Part of a small language model's weights: 4 heads of 64, 306M tokens.
MLP neurons of a small language model. Each row is named by its layer, matrix (up: input weights; down: output weights) and neuron, and shows model dimensions 96-223. Each number is 128 + 32 x the weight over its row's rms, rounded and kept within 0 to 255.
Before each neuron's rows, "fires on" lists the tokens most often at its 100 highest values on Wikipedia text that the model never trained on.

fires on: "ug", "ar", "f", "an", "ab", "ak"
L11.up9 [ 91 139 197 107 164 129 101 144 119 118  78 121 114 135 151 174 115 120  45 155 169 184 137 138 160 139 147 130 120  93 134 125  41  94 129 181 174 144 114 100  74  65 124 100 127 133 198 113 143 121  32 100 116 141 124 132 145  72 180 132 163 136 128 197 113  86  89 113 126 146 111  99 121 116 135 140 137 119 181  99 101  86 119 148  96 171 118 121  63 144 155 111 117  90 143 129  95 144 102 142 139 162 118 119 184 162 132 142 102 143 153 153 138 105 164 179 120 168  82 149 100 114 133 140 154 158 115 128]
L11.down9 [117 108  61 128 134 113 141 158 128 114 181 142 135 124 127 141 108 130 126 169  84 121 117 188 112 126 196 125 168 158  84 174 148 114 165  76 119  98  89 146 137 141 109 184 131 161 105 127 116 104  93 128 153 102  98 136 130 139 134 128 166  87 126  86  83 160 134 109 101 134 110 177 136 152 133  98 119 159 107 126 120 118 178 115 106 140 133 135 115 120 135 138 160 193 119 108 123 171 159 119 138  32 137 162  76 141 108 135 117  74 144  82 118  78  32  81 179  92 103 129 119 137 117 140 138 180 152 125]

fires on: ":", "=="
L2.up323 [188 150 153 107 163  89 144 126 125 109  63  97 101 133 148 172 110  82 117 185 130 143 120  79 153  93 166 119 159 132 122 149 130 109 139 128 106 118  79 122 151 109 119 111 123 120 134 157 124 179  96  97 112 149 136 219 148  82  92 211 152 131 179 135 129 133 120  81 111 111 160 116 190  94 110  86 144 157 168 126 182 200  96 154 173 142  95 109 141 135 105 129 171 149 139 140 162 127 173 164  76 135 192 162 120 110 196 179 111 180 121 136 198 134 147 175 117 117 129 113 136  89 110 116 142  96  56 151]
L2.down323 [160 152 101 131  93 162  99 104 130 132 103  94 181 148 158 123 127 153 202 152 118  73 114 116 142 147  63 123 114 160 161 128 172 131  99 101 112 197 140 156 108 155 125 137 119  80 177  92 124 104 140 140 150  94 141 104  84 107 164 135 144 114 104  98 162 113 190 157 108 143  78  99 151 127 110 157 106 136 138 115 104 127  99 111 113 166 129 135  83  80 128 144  60 109  95  91 110  96 110  97 185 139 142 124  87 153 115 107  88  82  69 104 121 134 120 133 131 161 110  92 123 119  82 147 116 145 128 112]

fires on: "od", "a", "p", "ar", "e", "n"
L11.up899 [118 102 212 134 124 110 127 128  84  58 170  56 118 132 106 122 122 131 181 171  79  81 109 160 161  81 116 168 150 125  79 128 159 154 112 171 119  99 145 115 145 102 113 166 112 123 127 142 125 156 127  99 145 144 152 123 148 152 132 112  86  86 139 126  83  76 174 152 102 178 131 176 148 123  97 106 116 192 146 162  58 172 107 144 111 119 154 173 146  51 193 104 160 104 105 172 120  95 127 101 117 139 112 207 117 115 173 132 136  66 110 167 152 107 167 169  67 177  99 156 153  96 185 127 192 113 141 120]
L11.down899 [107 129 136  93 133 163 102  79 186 132 126  85 106 126 127 133 102 187 112 103 148 101 145 133 175 100 121  96 111 174 120 111 128 124 172 106 157 125 129  45  65 127 171  66 193 109 145 154 119 126 173 122 120 177 105  96 131 126  96 121 146 109 119 116 101 127 188 130  91 144 121 116  99 181  72 157 166 133 118 111 103 133 130 122 153 163  72 142 109 134 162 164  98 152 133 149 178 160  71 111 168 169 133 101 152 137 148 132 109 189 101 107  88 140 168  58 158 161  95 115 133 180  46  94  91 133 159  81]

fires on: "als", "est", "ex", "g", "h"
L7.up923 [119 143 138  91 140  99 116 167 148 151 150 118 165 131 104 127 114 121 136 128 101 131 108 132 109 106 147  86 101 133 153  37 182 114 182 145 131 158 110 126 127  96 166 140 103 181 166 139 176  80  93 104 140 122 175 170  79 113 112  91 120 115 165 136 143 130 130 140 132 116 186 186 184  86  74 114 128 148  95  87 129  99 191 101 164 131 145 182  82  86 193 100 158 154  79  86 118 103 202 144 119  95 118 122 120 111 132  90 186 115 182  68 117  93 126 128 117  59 180 123 199  89 142 140 126 164  84 103]
L7.down923 [163 127 110 124 129 166 141  59  88  96 121 122 169  74 141 143 116 133  93  98 167 113 150  64 168 132 124 106 153 148 166 149 144 125  96 108 103 112 186 136  67 143  76  67  72 132  96 154  88 110 126 184 105 132 104  95 187 121 149 129 152 140 115 134  91 161 128 124 143 186 112  32  90 150 114 180 142  90 150 119 125  64  79 117  89 150 157 137 150 176 105 169  88  95 106 109 143  96  81 123 178 141 153 111 116 179 121 138 101 158 181 142  52  71 129 125 178 202 118 174 121 139 106 120 147 111 137 137]

fires on: ",", ":"
L2.up175 [168 125 158 149 125  51 136 115 160 113  87 159  79 151 110 134 121  86 119 188 124 152 159 121 123 140 165 119 148 128 169 132 136 123 124 145 163 168 114 183 138 145 122  79 134 127 128 129 141 113 107  75  81 162 112 203 127 129 125 163 183 163 166 114 137 111  91  88 147  73 166  72 134 110 150  43 131 135 152 123 157 166  85  88 126 113  92 144 173 109 143  92 108 113 152 149 177 146 131 140 150 188 158 164 119 134 201 115 121 153 100 109 184 146 105 123 179 138 160 106 101 135  81  98 117 109  96 151]
L2.down175 [143 147 135  85  92  97 114  78 138  73 121 106 190 121 147 100  97 143 191 126 139 112 102 131 153 112 101 131 109 157 106 114 137 125 150 133 119 180 144 109 122 129 148  79 104 106 154  80 101  91 108 134 105  90 163 112  81  88 116 126 100  75  78  83 189 163 155 114 167 127 143 143 145 131 126 135 144 152 168 122 130 136 106 156 128 148 156  95  34  96 142 133  83 125  90 122 109 155 140  92 174  76 101 135 111  88 133 141 135 133  93 156 106 115 138 115 130 172  91 105 140 134 113 144 128 119 126 129]

fires on: "{", "[", "/", "(", "-", "; "
L3.up727 [196 180 179 154 129  88 135 187  95 132 119 134 121 125  82 181 154 147 137 142  96 109 134 120 117 107 153 134  69  69 110 150 189 148 156 116 137 148 126 178 223 130 181 164 142 127 156 104 143 134 102 115 123 150  98 150 120  86 122  96 142 136 216 116 172 166  97 119 106  99 153 122 122 169 141 111 149 103 112 102 128 144 110  61 147 122 128 140  92 125 164 100 105 115 145 127 140 147 140 124  79 156 137 203 115 134 104 142 145 121  66  63 125 110 160 156 102 152 137 121  96 105 133 109 126  83 129 201]
L3.down727 [112 138 123 117 119 133 133 155 173 127 146 126 123 136 255 111 118 152 161 167 147 169 123 157 153 129  41 106 131 150 145 148 110  89 155 124 134 105 112 123 148 133 167  91 113 135 132 110 105 130 140 131 135 137 151 146 150 139 144 132 143 134  31 139 158 130 110 128 126 152 107 125 145  63 128  54 156 152 113 139 115 148 152 146 138 156 113 132  49 113 100 143 118 121 120 130 105 136 139 108 187 125 134 115 104 104 128 137 113  40  71 123 111 117 130 114 141 105 141 127 124 150  23  99 125 122  87 121]

fires on: "in ", "res", "In ", "Un", ", ", "O"
L11.up760 [143 141 174 132 201 188  73 139 139 180 148 158 146  20 151 102 146  84  83 111 104  96 116 178 111 172 134 132 154 146 177 126  54 171 183 113 158 101 127 123 137 125 140 134 126 109 145 100 115 173 129 156 156 134 115 152 168  71 124  73 129  53  77 108 104 133 152 163 174 103 163 113 179 132 145 100 159 116 159 132 194 120 112 124 165 144 139  85 118 117 112 111 123  64 173 110 160 128 183 166 133 116 140 139 110 132 100 191  77 117 167 178  63 107  69 181  72  78 121 136 112 153 103  83 138 149 117 111]
L11.down760 [220 165  70  82 140  95 173 141 104 104 159 120  99 118 162 101 133 122 195 139 131 103  74 114 128  98 160 107 153 159 125 167 146  59 121 118 152  91 125 125 146 150 110  81 131  53 124 136  56 135 166 150 132  49 117 136 145 117 133  60 147  87 145 137 179 163 133 137 147  87 161 174 113 165 141 137  86 205 104 107 128 103 159 173 105 108  85 121 106 149 217 173  98 100 201 171 140 141 118 112 101  70 124  99  81 116 132 111 168  91  61 170 155 164 166 122 117 156 127 170 108 135 153 136  85 132 152 125]

fires on: "g", "ov", "ap", "ing", "re", "con"
L7.up662 [177  70  97  97  85 102 130 144 114 107 137 152 169 160 117 135 102 200 108 136 143 112 186 112  85 132 151 132 174 153 150  69 141 102 127 179 131 113 145 104 153 126 185 148 166 198 126 115 203  89  78 101  53 121 135 147 137 135 107 112 105 102  91 166 102 110 105 122 167  97 157 159 134  89 147 139  87 123 171 134 150 140 159 112  39 121 137 130 107 115  85 154 187 151 137 123 132  94 153 107 129  77  87 123 164 165 118 154  91 160 147 157 100 155 160 110 121 102  98 136 101 134 159  98 162 153 144 110]
L7.down662 [104 133 133 157 131 115 140  39 128 115 118 104  93 110 122 111 122 140 150 159 117 102 130 164 162 165 120 137 108 106 117 137 141 119  99  58  96 112 137  99  59 153 138  72 126  66 197 146  84 127 140 144 132  93 119  81 142 153 158 117 124 112 134 173 130 140 129 137 115  98 111 109 124 153 136  87 185  76 146 125 134 142 158 154 115  88 137 142 156 154  95 164  82 112 138 133  18 124 107  93 131 155 139 160 150  95  89  75 141  74  89 113 129 153 105 157 140 110 175 165 111 162 145 120 107 112 123 116]

fires on: ",", "$", "==", "{", "0 "
L2.up106 [142 152 172 125 118 101 110 140 105  95 128 126 106 107 168 133 134 130 111 150 147 108  90 108 176 148 197  99 145 152 144  99 156 108 170  51 179 132 156 152 157 134 174 144 102 103 115 126 187 159 145 140  83 105 149 144 140 105 153  78 160 149  92 114   8  93  72 100 123 134 217  84 187  91  92  50 155 125 136 175 137 167  29 147 125 173  84 151 135 107 145  96 162 137 142 178 187 142 140 128 153 141 199 123 149  87 123 125  91 100 107 150 169 131 145 137 156 117 186 122 166 105 113 148 155 117  95 161]
L2.down106 [118 153 103 143 148 130 119 140 129  93  84 146 165 124 180 118  73 122 186  82 153 163 166 117 139 190  84 151 100 119 164 152 125 126 108 145  87 172 120 117 128 138 103  99 130 104 146 184  80 107  87 127  88 119 115 122 132 128 128 162 142 117 119 133 201 108 141 161 107 109  63 155  82 167 121 138 124 136 154 104 136 130 202  78 166 147 130 141  77  80 136 146  53  98 203 108  65 109 136 125 154  95 123  92 134 176 147  96 147 194 158 179 128 109  79 121 124 108  94 141 119  95 117 147  93 150 197 164]

fires on: "–", "to ", "-", "v", "– ", "n "
L8.up837 [115 162 162 119 169 160  99 123  91 127 198 116 102  66 102 125 109 109  95 196 151  83 198 154  92 143 132 126 139  85  92  91  82  84 209 162 122  84 173 101 155 124 131 148 146 174  95 153 134 144 101  77 138 104 105 104 129 126 139 116 116 119 182 165 100  82 149 112  64 163 160 146 103  59 154 139 156 166 162 123 163 183 169 173 121 133  96 130  73 147  79 103 130 104 151 110 164 141 167 130 119 132 181 176 189  98  79 166 174 155 183 158 137 121 136 116  85  92 132  93 115 136  94 144 157 152  71 132]
L8.down837 [102 124  90 148 161  29 120 114 104 165  97 118 110  89 132 139 117 110 150 132 134 144 145 151 155 122 135 128 147 113 128 198 136 125 140 150 110 202 141  64  79 142 118  96 104 150 142 158 154 133 122 136 105 140 101 121 131  71 155 177 126 152 112 144 159 133 115 140 159 132 111 151 148  62 105 137 120 146 134 145 129 150 132 125 168  86 224 138 158  95 131 153 118 111 102 213  99 109 105 138 124 132 114 104 132 102 125 151 147 179 189  99 134  94  98 126 156 176 130 181  64  53 140  97 172 224  74 187]

fires on: "0", "1"
L3.up713 [171 139 121 100 143 113 114 124 110 162  98  87  87  95 121  86  93 134  73 134 103 120  70 136  77 120 231 129 128 152 135 120 140 131 162 128 157 107 134 144 127 135 116 148 148 103 123 139 117 188   6  59 128 181 143 129 131 147 109 110 105 107 184 167  52 130 167 132  97 112  95 108 131  15  97 133 107 126 162 100 148 146 101 204 153 117  94 155 186 139 131 151 116 169 140 117 152 147 151 170 132 114 108 127 120 123 198 134 122 140  89 174 107 110 108 120 115 140 131 154 107 121 126 130 189 107  99 107]
L3.down713 [132 103 142 116 121 136 186 185 161  82 145 114 185 104 125 130  95 217 147 133 148  94 226 133 158 166  99 183 134 137 110 135 105 152 161 165 120 123  70 105 121 147 161 150 138 167 203 120 152 165  96 156 123 156  95 125 159 127 176 138 128 113  85 160 154 121 157  61 113  74  80 119  96  79 111 125 115  60 148 179 119 114 170 138 166 131 109 107 109 104  87 143 106 125 199 146  28 113 162 121 188 111 140 136 122 110  94 126 111 133 159 100  98 157 139 110  99 152 124 141 136 150 187 137 100  70 133 135]

fires on: "199", "ch", "201", "Z", "20"
L6.up201 [126  91 125 142  84 129 135 141  64 154 127 133  79 153  89 146 131  53  98 110 180 153 161 142 104  40 139 126 100 158  91 198  61 116 101 129 161 104 129 153 155 106 143 134  84 146  88 144  79  79 105 124  88 126 167 162 124 145 132  67 104  96  98 108  76 142 125 130 148 132 144 147 145  83 150 161  94 125  97 124 145 169 147 172 165  73 145 131  97  86  73 129 114 131 122  96 134 109 111 119 127  81 143 171 130 218 143 112 132 104 135 122 167 185 133 140  99 147 155 127 142 166 154  99 157 191 116 139]
L6.down201 [122 143 120  71 153 164 152  93  74 164  64 118 140 158 178 102  91 177 112 156 104  91 146 107 140 198 108 157 124 152 154  66 195  86 130 129 144 149 136 119  91 135 151 146 128  92 174 107 161 198 114 112 167 112 120 109 125 120 105 152 178 146 159 124  97 163 130 181 178 127  98  88 130 164 130  97 149 147 144 136 145 121 119 150 164 122 173 146 177 159 136 152 113 171 153 158  87 150  96 111 202 159 110 166 107  53 125 183 127 164 131 116 117 130 142 118 160  54 163  66 125 113 139  44  85  85  36 103]

fires on: "–", "/", "-"
L3.up702 [186 139 139 151 141 120 141 126 148 137 143 162 165 131 123 139  99 164 160 150 137 102 108 135 172 119 146 116 111 126  94 162 175 116 112 123 131 143 124 122 154 135 194 123 135 135 153  80 115 166 149  54 149 166 101 164 104 103 120  74 127 146 166  54 175 126 111  79 157  68  59 139 188 151 156 108 179 115 126 101 100 108  97  99 135 116  97 120 147  93 136 120  94  97 162  89 119 127 132 137 132 171 128 185 175 128  98 120 122 149 102 100 138 138 133 135  97 135 146 132 139  97 139 127 117 113  83 124]
L3.down702 [112 171 128 137 118  90 138 139 182 121 132 127 129 126 255 108 149 164 192 137 114 142 122 152 147 137  58 123 130 115 109 140 122  99 101 124 149 126 103 126 151 132 165 120 126 108 155 125 111 136 117 180 138 138 141 156 134 111 143 112 139 113  75 139 153 146 121 131 141 142 105 162 159  86 146  67 134 134 107 113 104 117 178 130 119 121 109 126  60 107 116 145 109 130 141 142 138 143 116 112 168 106 119 100 112 129 128 114 125   0  90 126 117  98 133 126 164 129 117 141 105 116  44  98 119 122  92 143]

fires on: "202", "201", "–", "199"
L3.up616 [124  99 138 205 177 121 140 138  52 138  96 134 122 157 116 121 134 102 140 151 147 127 121 175  97 108 137  84 131 140 142 172 114 147 123 111  93  99  82 132 174  76 100  96 115 154 170 122 144 136 152  69 135 163 102 169 123 118 132 122  89 115  77  91  48  96  97 119 157 132 166 133 155 131 152  91 108  89 116  96 129 125 144 140 162 142 168  95 152 127 152  98 147 150 155  67 181 119 130 174 109  80 158 149 179 142 162 176  53  55 113  93 161 126 169 133  84  98 186 136 146 139 131 119 209 163  41 141]
L3.down616 [113 150  88 151 103 153 117 132 207  89 106  72  95 152 168 117 146  75 156 138 106 120  78 111 122  99  63 153 158 117 140 109 109 100 157  46 176 146 109  91  90 144 106 188 136 109 120 123 138 146 122  97 139 139 177  87 136  97 169 146 113 116 179 151 184  96 104 119 183 149  99 144 104  97 162 144 136 139 127 100 138 153 137 166  82 126  89  99  87 125  82 145 160 138 121 141 136 135  96   0 188 192 112 152 186  69 120 138 135  92  84 119 129 145 130 134 175 109 125 106 108  80  63  78 105 142 140 117]

fires on: "ev", "i", "re", "ati", "ov", "ig"
L8.up431 [113 138 130 129 135 200 115 110  98 107 133 100 128 134 110 155 120 169  98 144 123 143 153 191 139 145 179 126 129 121 162 132 101 128 126 153 114 119 149 143 114 135  61 118 125 143 107 161 165 140  62 111 139 104 108 165 108 138  55 122 121 124 149  79  98 135 148 150 114  79 123 101 108 103  96 144 110 126 114 134 203 158 160  95 153 173 126  85  53  67 140 109 153 113 177 113 179 158 104 109 122  70  88 100 144 162  75 108 126 163 194 144 113 143 115 118 133  83  93 189 135 168 165 112 185 184 152 108]
L8.down431 [123 143 140  69 140 146 125 148 139 139  99  99 153 107 118 139 176 102 121 175  90 150 155  84 130 162 154 172  91  78 119 145 132  71 139 183 193  87 143 139 107 164 149 123 115 131 169 105 141 171 161 145 118  87 137  84 124 155 168 121 151 191  97 190 137 110  83 130 110 143 140 134  83 134 107  98 151  97 132 103  94 137 114 101 102 144 156 109 176 134  91 149  95 197 175 114  96 107 175 143 121 165 117  45 145  91 107  61 142 135  89 140 169 197  91 151  97  94 146 124 192 135 110 163  60  52 105 139]

fires on: "(", "; ", ":"
L3.up1021 [151 182 141 156 115  96 156 129 121  99  93 131 186 121 127 142 108 119 178 144 115 138 124 127 176 136  90 141  89 104 145 169 139 116 185 118  91 168 138 173 128 134 151 167 134 174 160 129 164 165 131 118 133 155  84  97 132  98 140 137 151 143 132 107 186 132 154 105 153  86 138 115 165 154  85 143 153  55 183  60 109 161  78  57 153 145 135 127 135 103 150 109 109 137 179 110 177  91 108 170 117 182 118 174  84 133 120 135 124 170 110 129 150  95 142 155  79 147 128 100 109 166 129  92  85  99 121 176]
L3.down1021 [120 189 140 110 141 110 125 149 186 139 128 135 133 120 255 166 108 155 182 158 147 135 117 155 143 103  75 118 120 133 108 134 123 126 135 149 162 156 124 113 135 116 162 140 106 122 142  93  89 126 128 142 146 139 150 211 159 122 139 131 121 122  79 173 128 123 119 142 126 137 134 125 160  59 141  59 137 146 142 116 121 121 153 126 127 120 123 142  61 104  95 132 135 130 140 123 128 169 116 119 192 120 140 101 132 146 106 129 131   9  79  99 123 128 123 131 145 117 145 147 121 111  44 103 147 128 107 133]

fires on: "W", "w", "h", "ar", "od", "g"
L11.up1021 [116 177 130 112 129 175 128 178 114  57 160 126 141 149 125 126 118 133 109 185 141 165 123 161 163  86 140 118 161 140 189  89 172 109 149 136 111 150 115 193 113  87 102 142 108 102 155  93 136 104 120  54 125 136 146 129  88 122 120 135 129  76 170 101 137 109 163 108 110 237  89 144 183 163 108  93 108 201 120 117  82 164 160 139 143 119 116 120 129 138 209  71 124 154 182  74 157 149 144 133 186 165 154 163  70 138 101 154 160 117 178 122 167 164 108 160 136 128 102 117 158 133 120 182 146 177 102 101]
L11.down1021 [120 103 185  74 147 126 138  44 154 125 123 163 136 128 185 101 135 128  99 159  76  99  97 167 141 188 109 132 129 149 134 119 145 105  98 133 113 131 125 115  57 135 115 123 183 153 148 136 177 118 120 179  96 156 109 117 126  97 156 129 147 174 143 200 100 117 122 171 176 115 165 121  94 130 161 176 209 156  87 120 143 146  86  88 107 110  76 147 169 161  89 183 128  86 134 111 179 117 149 132  82 119 114 163 146 110 169 161  91 139  69 128  98 122 150  89 139 162 167 159 116 149 129 109 152  94 147 116]

fires on: "$", "In ", "The ", "| ", "#", "{"
L2.up50 [185 120  97 150 134 136 119  89 150  54  52 130 129 132 125 136 124  65 118 174 165 168 127 103 153 177 136 103 145 196 179 124 134  70 129  94 113 135 145 170 127 144 136 108 106 189 135 108 126 156 125  23 131 165  85 150 158  68 116  80 186 150 115  75  48  93  87 115 124  83 169 129 155 104 101  54 166 139 164 157 149 145  94 107 124 153 115 111 152 109 161 124 120 114 124 109 221 138 143 146 151 112 198 163 166 153 147 161  92 103 112 137 149  78  54 135 124 105 133 139 150 105  88 146 160  94  85 135]
L2.down50 [123 111 117 101 162 173 164 140  83 144  68  99 143  95 141  83 122 164 182  69 151 144 120 153 107 129 137 138 172 118  67 109 131 134 134 112 146 172  68 107  98 131 106 121  90 124 128 155 102 114  61 202 108 127 137 180 102  81 122 162 114  87 115 140 210 104  85 147 144 133 120 136 150 151 141 141 132 154 156  71 148 128 148 123 118 124  97 153  43 107  76 107 114 131 116 127  48  80 143  92 167  78 164  93 163 144 131 171 147 185 177 176 133 133 132 121 147 123 111 110 116  95 117 138  71 159 132 118]

fires on: "(", "["
L3.up946 [175 136 159 150 139  90 151 182 141 161 140 181 167 160  90 121 148 153 108 156 130 106 128 126 156 158 129 150 111 105 142 147 176 127 127 102 159 168 155 159 167 141 185 147 115 132  99 114 179 154 149 114 149 155  79 119 145  95  99 136 157 161 126  80 142 186 111 107 125  77 102 119 164 113 109 127 139  84 123 100 128 167  81 100 117 126 144 170  90 108 169 122 109 127 115  80 106 154 145 181 116 166 120 193 115 114 128 136 147 123 104 115 165 132 176 141  90 109 166 111 108  95 114 120 104  92 109 170]
L3.down946 [129 180 158 159 131  86 134 113 170 115 129 117 137 145 255 139 133 122 214 168 152 140 111 153 173 114  54 137 138 123 127 152 110  88 137 138 100 138 121 145 149 105 164 119 114 111 130 120  52 113 140 128 142 143 150 174 122 118 123 138 138 139  97 154 155 141 127 122 123 149 117 152 159  76 125  37 146 139 124 133 126 126 145 136 137 128 107 128  50 141 113 148 132 114 141 144 154 127 126  92 170 143 153 116 127 112 119 131 128  10 124 124 118 131 126 145 144 106 126 157 107 124  26  83 156 106 103 126]

fires on: "19", "em"
L5.up68 [ 88 101 126 116 129 100  96 141 112 152 140 113 144 131 119 109 155 138 150 147 131 115 116 150  87 179 165 113 169 154 224 142  77 142 177 136 154 124 107  97 190 118 119 105 154 112 138 152 187 149  95  88 153 192  84  82 107 121 122 121 129 126  68 113 101 124 154  80 142 132 150 135 193  71 129 139 116 133 103 108 197  83 132 153 119 134 101 123  92 130 150 138  87 112 103  99 118  57 145 183 157  90 152 169 132 162  87 136 150  99  65 122 125 162  76  94 152 139  79 157 117 110 224 123  95 109 116 131]
L5.down68 [129 139 192 148  63 168 144 135 129  81 164 143 123  99 137 131 118  87 105 193 100 103 213 176  69  85 105 142 159 147  40 110 105 156 127 137 107 146 157 101 128 123 133 132 104 157 132 106 127 140 147 114 141  48 128 136 122 132  92 130 154 107 190 177 137 110 132 186 132  82 137 117  83 188  85 102 139  89 154  95  95 179 143 128 105 108 166 143 126 118 102 162 163 105 125 138 144 126 131  60 122 159  93 115 121 177 113 124  93 128 135 120 142 109 142 123 121 141 106  83 123 124 128 145 199 197 161  68]

fires on: "\n", "| ", "$"
L2.up93 [228 115 170 108 144 157  95 114 118  79  92 137 144  67  94  94  66 119  84 134 127 143 100  86 164 169 193 106 156 152 124 112 149 128 119 154 136 126 107 123 166 149 169 118 182 167 121 102 121 142 176 128 117 146  90 164 128  85 111 113 144 157  69 156  66  64  93  96 166 121 164 106 115  91  93  94 149 153 170 105 119 132 129 181 128 140  75 119 200  74 161 126  80 144 148 112 202 130  87 113 176  64 178 156 138 135 165 148 113 161  56 171 121 101  59 126 124 109 124 135 168 133  94 105 182 117  98 120]
L2.down93 [133 130 167 121 125  83 167 184 105 127  85 182 112 131 116 123 163 122 169 127  94 173 100 156 133  83 164 167 177 145 119  72 141 127 147 184 141 173 168 102 111 157 129 130 145  94  80 208  90 109 141 129  91 115 134 180 111  92 154  99 140 123 187 107 197 108 120 133 132 121 116 152 143 170 127  68 113 155 198 152 195 119  95 115 147 152 114 113  40 147 132 125 158 116 120 153  63 130 184 116 161 157 130  96  94 102 120 150 150 152 166  83 134 126  97 156 114  50 100 130 129 109 110  99  61 116  85 109]

fires on: "202", "%", "19", "+"
L5.up477 [ 99  96 178 136  83 125 119 162 106 226 195  93 146 135 121 105 162 151 138 168 122  97 139 166 116 134 151 113 175  99 176 127 145  72 114 140 166  90 125 124 145 121  72  89 172 130  93 151 143  85 111 132  89  88  93 101 138 151 144 130 158 134 137 106  88 103 135 136  79 143 165 152 156 177 129 130 112 156  97  75 168 117 121 146 126 116 151 109 159 162 140 143 132  87 156 134 104 111 193 125 147  70 122 126 109 141 123  83 117 111 115  83 132 206  94 151 151 180 107 128 125 103 141 151 198 127  81 108]
L5.down477 [103 117 163  76 153 118 125 132 150  73 193 134  30 131 158 115 168 147 108  43 117 144 143 167  84 139 102 112 116 109 113  98 127 130 129 170 137 137  92  99 169 112 151 121 122  79 126 113 123 122 113 166 117 152 106  69 144 134  82 105 183  92 130 144 196 185 124 127 174  57 109 146 119 119 146 100 168  83 149  97 119 156 175  83 130 101 127 145 130 134  96 129 147 172  98 172 123  88 116 162  78 149 111 170  87 107  62 123  98 131 150 136 135 101 105 107 132  86 121 155  90 144 172  93 107 123 156 116]

fires on: "b", "ar", "i", "od", "ab", "or"
L7.up968 [117 142 131 132 171 117 117 149 100 111 112 128 128 213 154 177 127 144 107  81 144 125 114  90 135 187 150  80 143  63 113 115  75  68 116 183 150  92 120 144 116 115  97 111 186  85 161  98 149 106 133 125 153 136 102 165 158  77 116 183 152 168 124 129 108 123 164  92 143 137 111  95 137 112 118 140  29 100 135 120 195 127 120  85 111 130 153 192 149 140 159 106 121 141 131 180 132 220 123 117 115  96  85 120 130 141 131 107 174 110 153 120 128 111 162 119 124 170 161 149 155 154 152 179 163 154 106 130]
L7.down968 [132 114 156 147 126 122 142 150 196 139 165  90 184  28 103 119 137 132 148 169 144 132 171 155 114 155 151 143 120 134  88  99 134 147 119 122 129 148 150 179 129  58 168  88 188 126 128 136 145 167 127 149 115 139  95  76  79 197 167 101  99 123 112 154 134 144 103 143 101 163 101 196 104 177 139 129 109 151 147 124  92 147 136 181 134 154 126  52  90 143  93 101  94 136 178 112  76  35 154  99 113 135 149 112 105 159 129 114  65 115 141 122 139  95  99 133 186  75 101  93  91 128 135 150 109 118 176 136]

fires on: "a ", "-", "ser", "–", "| "
L11.up6 [141 121 160 113 153  82 101 130  97 175 136 159 159 119 101 143 105 156  95 133  87 154 114 109 112 131 132 132 127 112 133 116 187 114 160  98  71 111 166 161 194 131 160  75 112 117 117 121 157 128  62 108 167 117 140 167  96 152 119  98 116 143 167 128  99 133 127  71 111 157 186 118 128  77 116 111  99 161 171 127 162 184 172  98 163 135  87  90  90 151 151  78 115 149 175  85 150 181 184 153  90 183 140 101 128 137 124 190 138 112  96 184 166 130 165 155 117 148 104 135 125 124 145 120 211 184 120 141]
L11.down6 [131  82 148 109 151 145 164 135 111 113 114 136  62  76 178  88 182  99 118 152 112  92 128 154 118 104 139 101 111 103 156 168 141 133 122 126 145 155 157 144 129 158 169 148  98 114  92 127 103 113 166 122 129  91  67 134 116 146 119 184  87 116 141 110 115 137 120 141 113 163 116 152 129 146 177 173 134 142  91  97 123  97 134  87  97 115 123 129 123  38 164 224 115 137  76 124 103 103  80  61 132 130 115 117 102 102 118 149 118 124 111 109 132  87  91 121 114 127 115 125  81 127 122 159 121 149 107  83]

fires on: "up", "z", "ag", "tr", "iv"
L6.up372 [138  63 148 152 170 168 133 137  69 140 165 113 142  75  55 115 104 111 172 119 127 129 155 135 164  98 150 187 141 125 115 149  91 161  88 177 142 157  89 145 124 148 132 165 131 208 155 120 107 122  76 164 122 153 109 164  33  49 143 126 160  99 156 183 112 137 106 119 176  95 124 160 109 142 143 127 172 134 139 136 143 176 144  96  82 160 176 146  75 127 121 174 169 187 141 148 151 181 152 134 155 181  84 148 104 142 111 117  86 166 157 138 122  59 136 130 136  91 117 109  92 110 147 165 144 115 126 108]
L6.down372 [127  98 136 112 103 128 153 132 100 166 211 135 172 125 162 133 136  51  95 137 136 128 158 126 128 147 131  51 131 146 181 104 110 128 144 114 115  43 102 132 139 134 102 116 116  91  70 190  58 129 150  95 147  86 118 129 142 163 154 136 128  79  62 142 144 157 100 149 131 183 124 139 136  74 145 107 131 198 111  91 117 123 157 124 187 138  69 140 102 139 124 104  88  73  88 145 135 106 143 114  98 120 116 137 153 163 104 132 146 175 142  91 125 154 142 153 109 133 141 118 158 190 114 116 119 186 110 148]